Weights of a small GPT-style language model, trained from scratch on English Wikipedia: 4.45M parameters.
MLP neurons of a small language model. Each row is named by its layer, matrix (up: input weights) and neuron, and shows model dimensions 64-159. Each number is 128 + 32 x the weight over its row's rms, rounded and kept within 0 to 255.
Before each neuron's rows, "fires on" lists the tokens most often at its 100 highest values on Wikipedia text that the model never trained on. A number after a token or word is its count.

fires on: " " 46, " ad" 7, " |" 5
L10.up396 [158 152 194 112 176 131  72 192 132  99  98 143 104 171 166  59 173 179 142 119 139 198  75 123 127 106 130 132 141 114 120 156 120 108 135 134 106 132 124 107 162  76 137 111 151 121 136 123 127  95 141 161 169 110  87  51 170 170 142 119 144 128 111 114 142  72 133 123 163  94 167 152 133 148 155  69 123 125 133  67 107 154 118 169 104 112 158  90  98 135 153 116 126  55 103 181]

fires on: "e" 32, "re" 26, "el" 7, "eng" 6, " cre" 5, "al" 4
L10.up393 [144 109 159 148 119  85 120 166  82 151 126 133 161 116 117 118 131  73 138  95  81 189 127 142 152 138 108 159 126  81  52 145 167 123 119 130  77 199 116 210 160 143 192 123 143 206 139 164 109 140 172 137 165  81 162 120  90 170  77 102 110 128 123 154  82 116 146 136 152 121 117 142 124 147 168 104 136 117 122 122 154 118  38 100  92 203 165  95 126 171  87 172 129  99 134 118]

fires on: " " 55, "ed" 10
L10.up316 [177 131 179  81 141 159 143 143 144 165 148 160  79 166 184 106 131  71 123  81 124 179  90 157 109 131 121 109 140 139 102 131 161 104 155 139 148 121 133 110 130 108 153 100 158 118  65 155 116 126 133 149 175 137  94  86 130 142 117  93 111  57 109 151  92 158 169  67 188 127 137 173 164 106 143 159 142 141 200  84 194 126  57 118  99 171 123 110 146 144 114 152 107  95  86 120]

fires on: "born" 19, "C" 17, "20" 12, "P" 8, "U" 6
L6.up614 [172 115 108 136  91 127  98 120  70 118 132 136 102 118 121 131 115 171 140  86  70 106  86 102 164 104 143 183 111 155 172 120 135  90 104 194 158  57 108  88 186 158  99  97 120 114  55 141 102 111 167 189 168 199  89 147 130 134 237 114 137 107  81 181 105  95 146 167 100 123 177 165 177 178 116 146  70 125 140 167 139 136 124 163 166 117 150 166  89 143 140 157 101  91 158 146]

fires on: " v" 24, " " 17, " r" 13, " c" 11, " number" 4
L6.up588 [164 168  93 142 145  71 161 142 124 120 121 136 109 149 144 142 117 169 112 135 154 175 116 126 130 160 134 121 140 104 118 152 129 157 190 137 110 140 123  95 139  99  13 101 155 165 136 130 115 107 143 118 159 143 134 142  94 167 118 112 222 108 143 100 176 167 188 135 116 100 108 119  51 196 107 132 127 131 107  80 126 144  89  72 146 163 156  92 103 146 166 146 127  83 147 106]

fires on: "a" 24, " and" 12, "s" 7, "ay" 5, "ed" 5, " " 4
L9.up95 [154 119 153 114 149 172 153 137 161 135 142 114  81  62 106 133 163 135 166 120 137 226  94 112 130  67 187 149  74 141 143 150 130 150 112 161 168  94 126 173 133 139 150 106  87  63 130 140  88 127 123 132 124 160 104 106 138 133 144 122 127 109 112 156 151 141 114 160 128 117 155 161 183 135 135 130 152  95 188 177 155 105  98 108  89 152 111 112  67 116 102 145 123  95  93 114]

fires on: " v" 25, " $" 11, " number" 9, "V" 8, " it" 8
L10.up516 [138 202  95 142 180 122 136 189 116 139 115  92 137 130 102 103 158 112 137  95 111 114 122 125 112 106 159 119 124 112 112 147 105 125 120 173 138 150 104 111 141  66 125 122 134 130 139 158 156 131 131 133 137 113 143 141  81 138 131  81 250 134 131 146 179 129 142  66 131 132 164 155 148 181  79 101 148 127 114 108 131  60 126 128 132 196 154 145  75 135 176 199 124  93 131 125]

fires on: "L" 16, "C" 11, "A" 8, "B" 8, "P" 7, "D" 7
L6.up454 [120 132 145 157 137 140 131 142 126 136 119 131  91 112 119 126 159 105 130 125  91 208 104 145 112  80 163 197 132 120 169 124 144 197 107 136 133 121  96 114 174 168  98  67 124 190 140 119  28 108 130 112 176 139  91 195 123 177 199  89 167 134  81 155 131 110 139 154 103 118 163 134  69 130  95 132 122 104 145 136  75 131 125 154 107 181 140 136  63 173 142 128 144 116 133 125]

fires on: "re" 34, "ro" 12, "e" 9, "ol" 7, " Tre" 5, "ra" 4
L8.up63 [140 136 139 107 101  89 114 167  84 188 119 154  98 144 159 107 176 111 133 178  94 127  99 168  88 153 122 146 116 113  71 100 185  69 153 129  68 186 131 139 150 159 203  90  83 128 168 152  79 123 172 134 159  80 159 151 120 124 120 182  64 117 136 165 154  62  68 175 115  95 109 118 123 109 167 148 122 150 202  92 140 114  71 137 143 170 134 137 116 108 125 110 131 122 151 147]

fires on: "on" 14, "or" 12, "ac" 11, "l" 10, "n" 9, "ot" 8
L9.up72 [152 132 109 160 122 109 121 154 115 104 137 133 106 117 140 141 112 177 140 122  76 123 120 141 140 117 123 164 173 131 128 127 192 116 132 163  88  71 135 107  89 162 152 132 154 202 131 124 134 165 123 173 136 127 127 130 138 122 131 108 122 121 114  91 119 148 137 190 118 105  86 117 156  70 131 118  79 157 190 116 136 117  70 128  80 124 147  93 128 167  86 150 133 122 105 122]

fires on: "F" 15, "C" 14, "A" 11, "L" 9, "I" 8, "P" 6
L8.up528 [173  78 107 119 147  52  94 166 158 157 139 169 123 158 142 113 112 114 192 132 158 110 108 120  87 114 158 146 177 105 163 113 148 139 128 158 117  89 114  89 148 136 155 134 122 107 161 120 128 107 158 178 175 150 120 113 155 188 163  93 137 150 136 114 158  54 130 173 121 152 201 178 119 161  63 161 110  88 133 104 218 104 126  94 180 158 182 140  76 111  99 159  77 117 159 113]

fires on: "F" 18, "A" 10, "r" 9, "ar" 6, "E" 4, " N" 4
L10.up360 [118 118 132 141 113 100  97  93 118 139  80 126 108 130 117 100 184 115 172 139 110 109 171 149 111 184 187 186 171 189  61 105 161  87 117 117 119  90  77 171 135 123 167 131 119 128 163 122 114 207 134 131 131 111  96  99 159 130 115 131  78  64 104 132 149  61 136 186 125 114 164 188 113 157  91 175 152 119 151 154 249 122 123  97 175 143 136 129 128 143 113 137 140 141 162 177]

fires on: " Award" 18, "out" 9, "oute" 8, "and" 7, " or" 6, " name" 5
L4.up147 [110 115 108 100 106 100 146 157 114 142 127 140 133 105 104 120 113 115 145 148  72 181 125 120 172 132 139 119 153 168 122 129 114 162 126 195 184 164 160 114 109 144 141  97 117 112 153 127 114 126 116 121 132 163  13 124 141 153 115 100 109 126 139 255 157 114 126 166 101 126  77 167 134 110 102 146 121 126  90 100 121 142 124 140  60 117 103 108 116 157  75  90 152 104 165 132]